config.yaml
n_layer: 12
d_model: 192
n_head: 3
n_kv_head: 1
head_dim: 64
d_mlp: 640
vocab_size: 5733
activation: "tanh_gelu"
norm: "layernorm"
norm_place: "pre"
norm_eps: 1e-06
positions: "learned"
qk_norm: false
attn_scale: 0.125
bias: "all"
tie_embeddings: true
parallel_block: false
init: "normal"
init_std_qkv: 0.0465
init_std_o: 0.0
init_std_up: 0.0465
init_std_down: 0.0
optimizer: "muon_variant"
lr: 0.00765
beta1: 0.93
weight_decay: 0.034
lr_head: 0.00441
grad_clip: 0.5
warmup_steps: 200
schedule: "cos"
final_lr_fraction: 0.0
batch_tokens: [16384, 32768, 49152]
seq_len: 2048
doc_mask: true
train_tokens: 170800000
steps: 5707
dataset: "wikipedia_en"
MLP neurons of a small language model. Each row is named by its layer, matrix (up: input weights) and neuron, and shows model dimensions 16-143. Each number is 200 + 40 x the weight over its row's rms, rounded and kept within 0 to 999.
Before each neuron's rows, "fires after" lists the tokens most often just before its 100 highest values on Wikipedia text that the model never trained on. A number after a token or word is its count.

fires after: " K" 14, " S" 14, " C" 8, " R" 7, "S" 7, " N" 5
L4.up21,222,251,158,260,210,209,132,175,207,266,154,189,188,220,248,197,179,259,207,199,276,236,132,212,227,199,182,220,145,169,191,210,169,216,181,243,103,146,238,198,233,192,185,141,191,163,240,146,220,237,165,243,152,292,194,158,199,264,189,167,211,165,216,249,208,137,137,241,189,254,238,175,186,246,180,159,234,226,212,192,213,196,280,161,217,208,135,263,189,172,272,223,200,181,166,229,227,269,246,236,220,217,213,173,143,190,164,136,143,159,187,180,136,182,174,194,159,226,200,216,161,155,124,274,227,183,189,234

fires after: " G" 36, " F" 12, " J" 10, " Mac" 5
L7.up355,281,207,222,211,230,253,227,235,151,199,277,119,190,237,162,127,127,266,230,139,228,221,165,218,226,209,209,162,174,173,164,213,189,227,104,205,199,250,202,267,260,212,183,268,214,171,260,206,205,201,227,264,160,226,215,141,221,178,240,223,192,209,299,151,123,223,263,211,173,215,170,176,205,176,188,201,213,165,188,139,240,233,167,141,164,173,184,153,283,198,220,177,195,150,191,164,151,212,175,199,200,223,115,286,190,230,146,160,221,257,167,140,204,220,210,166,168,224,171,217,191,207,171,220,163,222,237,178

fires after: "," 21, " W" 9, " I" 7, " H" 6, " K" 6, "'," 6
L5.up119,245,240,195,224,185,227,256,192,190,300,150,136,244,230,215,133,146,207,233,189,240,144,209,218,190,227,286,149,204,228,154,269,221,202,180,157,221,165,268,221,198,176,188,194,285,135,205,242,245,204,206,120,174,208,225,254,179,213,162,110,202,201,305,236,227,163,211,207,210,152,162,197,158,195,144,178,211,162,172,219,116,269,182,209,213,224,220,225,190,202,240,215,199,137,193,190,228,203,239,165,159,132,144,220,66,177,180,212,179,201,236,239,168,235,203,199,243,193,218,295,128,179,223,171,203,173,154,167

fires after: " |" 52, ";" 28
L7.up295,206,181,252,247,235,188,244,195,156,153,184,175,175,183,218,276,112,164,271,263,197,251,154,167,174,207,143,219,259,194,227,185,197,241,250,238,205,287,205,166,247,131,140,210,230,189,178,198,222,151,183,230,229,191,238,175,199,298,136,284,221,242,247,92,183,212,180,262,222,156,227,147,155,212,168,196,208,164,177,188,287,225,174,233,189,257,230,252,194,132,237,154,176,198,214,242,213,228,198,188,171,122,139,229,165,197,171,224,201,253,146,244,166,213,262,190,259,252,250,204,122,181,242,217,234,214,190,235

fires after: "." 29, "\n" 26, " f" 5, " Sp" 4
L3.up375,242,182,232,196,177,232,214,105,131,173,174,165,179,183,208,251,197,158,200,249,217,225,163,240,210,184,197,177,235,160,226,233,150,242,238,173,186,195,260,218,296,206,224,192,250,185,195,178,199,262,219,109,201,178,171,166,193,144,147,109,277,165,151,183,187,143,135,201,251,282,245,201,188,204,235,299,117,223,182,176,199,229,195,260,169,168,195,186,165,213,125,175,241,192,274,187,246,190,264,148,176,156,184,189,162,205,148,158,173,238,248,223,202,195,238,206,178,180,153,193,115,217,220,222,169,176,230,157

fires after: " the" 53, " S" 4, " The" 4
L5.up71,174,181,197,220,146,141,244,278,243,190,160,95,232,241,185,178,240,153,207,154,199,269,251,221,150,151,195,209,227,211,191,220,214,245,135,163,243,227,214,185,205,132,216,209,123,154,230,219,231,237,195,231,170,179,229,141,242,180,211,211,207,209,249,198,138,139,152,208,265,208,199,134,236,210,233,150,199,166,237,154,167,141,239,216,194,168,215,235,206,163,95,219,156,232,243,237,238,209,219,240,212,181,185,221,143,233,219,250,139,187,258,245,237,191,170,180,215,255,191,212,151,213,162,208,224,175,203,263

fires after: " |" 97
L7.up459,228,176,207,231,176,130,205,220,152,172,242,118,213,190,250,289,229,216,251,209,207,158,232,207,125,212,197,159,217,123,205,212,191,150,217,226,201,185,233,152,278,225,195,245,170,228,193,286,275,198,238,264,177,223,186,180,215,196,134,191,161,216,170,183,263,241,251,168,182,230,191,276,142,198,190,239,209,188,143,240,222,219,227,276,76,177,266,142,258,190,249,226,249,236,185,254,250,242,169,151,214,207,245,121,248,163,241,127,180,143,192,144,164,180,154,269,285,202,259,244,215,192,162,244,167,159,240,219

fires after: "0" 28, " " 27, "." 9, " |" 8, "3" 6, "1" 4
L5.up169,189,188,188,223,244,142,232,187,180,165,230,127,189,161,177,249,170,167,237,190,182,150,225,164,196,216,210,202,163,120,183,160,155,166,248,160,277,205,162,170,225,193,214,204,235,252,204,189,229,159,173,226,196,199,157,205,151,278,181,184,153,175,227,176,323,275,206,214,192,173,91,259,206,188,237,247,203,201,212,149,199,211,212,190,238,158,254,286,162,185,255,173,324,150,220,181,256,208,189,190,143,219,165,141,206,159,244,197,219,134,252,212,226,243,225,295,210,189,138,238,203,215,203,179,244,186,220,225

fires after: " the" 43, " The" 5, " United" 5
L5.up331,232,185,193,224,178,149,168,142,220,237,178,203,166,272,239,159,257,145,190,198,160,164,173,253,192,179,232,222,193,180,246,284,246,254,235,118,191,193,141,173,222,188,191,223,197,194,238,209,248,219,187,307,217,199,200,331,154,168,191,222,190,191,239,266,214,167,236,217,222,186,213,188,205,185,132,117,192,173,109,210,201,187,268,177,192,218,218,238,288,210,192,170,223,220,215,293,142,136,196,193,295,217,226,238,135,207,229,197,186,239,206,170,208,123,168,186,269,205,136,192,179,205,215,170,218,160,192,186

fires after: " as" 20, " km" 16, "," 9, "-" 7, "km" 6, " (" 6
L7.up467,196,196,163,164,203,191,226,209,210,219,228,273,241,66,185,249,283,226,160,221,177,231,233,205,247,226,202,180,216,203,252,116,209,184,182,284,204,217,180,283,286,184,191,132,308,204,105,186,157,214,211,195,118,225,197,207,225,182,234,236,99,216,239,209,192,136,202,242,169,273,192,207,240,181,163,230,163,155,166,224,193,222,234,119,201,222,220,194,194,200,209,196,176,297,213,245,216,249,185,202,194,192,170,171,195,237,221,249,128,188,197,177,162,199,182,202,180,165,158,198,181,220,218,205,148,182,176,225

fires after: "1" 22, "6" 14, "0" 9, "2" 9, "8" 7
L4.up199,180,238,175,198,194,243,184,185,174,173,232,146,221,103,199,265,92,172,153,189,205,197,231,168,152,124,216,280,239,143,180,265,168,204,224,193,160,152,193,200,222,210,253,234,230,214,203,241,155,208,182,247,174,101,140,236,196,269,182,94,198,166,149,297,252,182,185,180,214,151,165,259,173,277,194,230,225,154,175,199,211,147,214,222,224,265,206,197,253,235,198,187,229,160,246,188,268,221,181,152,164,217,239,197,218,215,132,178,260,143,257,190,229,221,200,147,260,154,169,145,254,255,187,190,235,213,217,227

fires after: "\n" 43, ")" 16, " =" 11, " is" 5
L4.up184,176,118,240,126,181,162,229,177,165,187,199,156,233,291,237,174,157,159,190,163,235,157,273,158,204,224,278,198,201,249,231,177,174,180,230,173,230,232,234,192,243,173,196,195,178,243,240,189,255,147,186,125,190,256,292,213,150,223,197,178,226,230,230,142,216,183,146,195,279,234,185,181,131,245,224,224,248,189,237,226,116,224,196,209,231,156,240,136,241,220,185,231,252,209,242,259,203,228,213,210,134,245,240,143,187,231,187,263,155,237,186,248,198,262,232,274,288,155,206,160,195,152,214,161,241,234,235,208

fires after: "eb" 15, "v" 13, " V" 10, "om" 7, "ov" 5
L7.up590,215,212,199,205,155,95,157,213,198,226,222,260,184,220,223,153,186,244,248,160,266,218,181,236,240,164,144,214,156,204,251,219,197,173,196,249,159,224,210,257,173,223,170,176,237,145,227,189,201,167,149,222,247,260,200,119,240,142,212,127,180,125,238,211,172,270,171,191,246,209,200,225,172,190,191,151,210,135,158,196,200,225,106,192,242,249,162,170,163,214,224,169,169,265,275,200,270,318,163,183,196,80,122,173,188,229,159,210,223,198,163,224,255,111,175,153,248,166,227,201,226,212,143,188,211,135,227,215

fires after: " the" 45, " The" 11, "0" 6, " a" 4
L5.up217,187,237,177,219,180,219,167,176,173,213,138,163,220,146,147,139,168,144,160,153,196,251,190,118,234,167,240,193,185,193,244,267,212,230,203,180,270,264,147,206,230,183,136,186,215,229,189,211,220,195,187,216,90,137,219,176,187,182,200,267,210,278,193,246,151,170,150,192,158,271,204,250,244,202,161,139,107,90,218,173,256,296,151,207,190,252,215,168,212,221,113,157,237,217,156,202,210,132,188,195,239,259,238,198,295,185,184,226,172,188,189,216,262,162,188,201,220,268,144,217,141,195,261,233,180,145,146,258

fires after: " L" 30, " l" 17, " J" 4, " O" 4, " B" 4, " G" 4
L7.up307,195,92,192,292,192,205,180,215,130,165,270,213,220,163,221,221,256,276,186,241,131,169,163,200,278,133,157,188,217,263,186,200,139,200,196,172,160,271,194,246,270,190,220,239,262,156,197,204,242,213,172,175,193,195,156,201,176,249,217,184,182,202,148,174,198,159,224,221,167,179,240,161,231,200,211,231,196,262,190,173,182,206,186,146,204,239,202,208,189,114,129,278,210,192,181,232,246,232,181,193,160,166,213,272,210,162,165,178,238,166,197,121,168,204,181,215,205,222,141,310,251,158,159,219,220,194,253,293

fires after: "." 45, " f" 8, " ex" 4, " cred" 4, " (" 4, "f" 4
L5.up427,172,303,169,182,208,179,160,238,143,182,210,163,163,154,195,263,192,176,183,180,185,213,199,249,209,226,206,195,154,155,229,230,193,243,190,155,183,226,145,239,178,218,263,202,220,270,139,195,122,226,193,264,260,229,214,152,212,179,187,156,137,127,141,301,219,171,215,117,169,220,249,178,186,135,187,262,268,181,188,205,264,123,169,145,262,199,230,210,166,164,177,242,180,222,195,273,175,75,188,201,211,235,153,226,229,202,159,209,198,248,237,112,239,244,259,173,202,187,152,214,207,236,176,238,175,208,228,234

fires after: " the" 39, " his" 7, " The" 7, " M" 5, " el" 4
L7.up393,214,214,235,151,189,215,204,219,185,158,146,252,191,132,254,163,248,191,248,82,200,154,198,225,224,252,148,138,190,238,225,251,223,261,176,170,206,190,129,237,177,199,155,205,87,241,248,187,216,185,220,220,158,243,242,204,285,190,246,173,238,149,168,215,173,159,244,207,196,179,194,212,187,228,149,273,227,155,236,153,165,235,279,136,210,244,126,270,218,217,140,236,223,155,210,256,222,194,232,166,226,220,256,265,143,188,169,169,143,207,181,194,183,132,155,192,122,159,229,125,203,162,209,242,157,190,161,183

fires after: " " 20, "\n" 17, " =" 14, " |" 11, ")" 6, " United" 4
L5.up228,178,151,197,220,235,182,223,164,213,217,210,178,243,160,186,194,196,222,224,133,233,103,203,234,260,195,194,197,269,228,225,213,188,210,218,284,248,258,236,183,200,161,137,181,209,155,181,248,197,234,226,250,170,239,244,276,191,238,193,97,181,209,185,218,195,197,153,208,257,215,202,284,198,174,213,266,147,211,151,163,140,203,238,258,225,219,153,174,213,255,268,127,212,226,238,281,223,211,206,185,199,199,170,205,152,220,210,197,134,147,247,199,191,255,243,261,178,175,163,168,139,209,168,159,250,218,188,207

fires after: "|" 39, " " 32, " |" 22
L4.up585,173,154,236,280,110,204,219,213,158,214,173,209,190,195,220,220,156,192,177,268,269,222,186,263,109,194,140,153,167,241,222,174,178,287,165,163,155,257,168,243,152,176,118,234,198,226,228,225,223,193,184,231,172,187,218,211,171,151,256,148,181,160,161,243,215,170,185,193,173,173,159,226,143,199,228,214,162,168,233,184,196,193,226,196,206,223,167,264,107,127,208,219,239,168,155,229,199,292,209,267,255,284,194,193,168,243,151,158,110,185,183,209,260,210,244,147,195,201,276,177,130,197,197,184,237,197,143,229

fires after: " " 39, " Az" 10, " B" 10
L7.up567,250,141,206,217,167,177,251,242,194,213,234,214,234,177,144,169,236,146,212,151,182,173,196,274,206,234,178,137,159,159,204,205,231,125,230,178,190,200,171,214,170,171,171,190,245,200,207,204,279,195,132,248,108,195,196,231,152,243,203,220,182,196,166,222,153,230,154,220,188,203,224,212,215,157,213,245,212,185,233,264,201,224,188,195,138,185,170,281,217,200,187,207,178,231,228,185,155,117,169,172,111,295,231,183,150,163,221,169,209,237,177,129,295,238,247,130,175,249,139,216,187,252,153,270,272,236,194,191

fires after: " N" 24, " Ar" 11, "N" 11, " n" 11, "Ar" 7, "S" 5
L7.up102,222,231,142,208,179,281,143,234,136,243,146,256,141,222,255,219,246,178,238,256,171,198,211,168,155,179,237,212,162,177,151,191,197,113,196,197,232,210,299,156,188,223,212,77,196,228,267,150,199,208,214,263,120,160,201,192,197,161,167,259,247,212,143,178,238,157,153,226,218,226,203,200,182,203,225,183,167,164,228,147,166,206,310,190,250,137,273,219,263,221,174,182,215,234,162,201,232,228,158,162,195,230,240,100,197,233,292,265,211,140,266,164,207,225,216,142,178,130,181,210,202,164,230,210,243,204,200,202

fires after: "-" 21, " G" 13, "\\" 11, " F" 7
L7.up74,283,200,192,205,233,187,154,235,151,270,214,221,170,188,230,192,178,161,236,250,176,229,222,138,171,184,309,236,258,119,191,203,134,234,146,233,198,177,102,219,150,144,193,182,189,219,122,177,244,228,147,229,169,205,224,174,194,264,227,190,131,233,113,148,170,208,287,166,168,225,277,261,189,212,150,255,217,179,213,212,211,190,294,172,220,193,160,195,209,165,168,225,214,150,205,142,162,205,233,210,145,238,139,221,189,174,183,172,254,198,186,140,112,142,218,136,179,244,141,144,237,220,200,173,218,182,179,259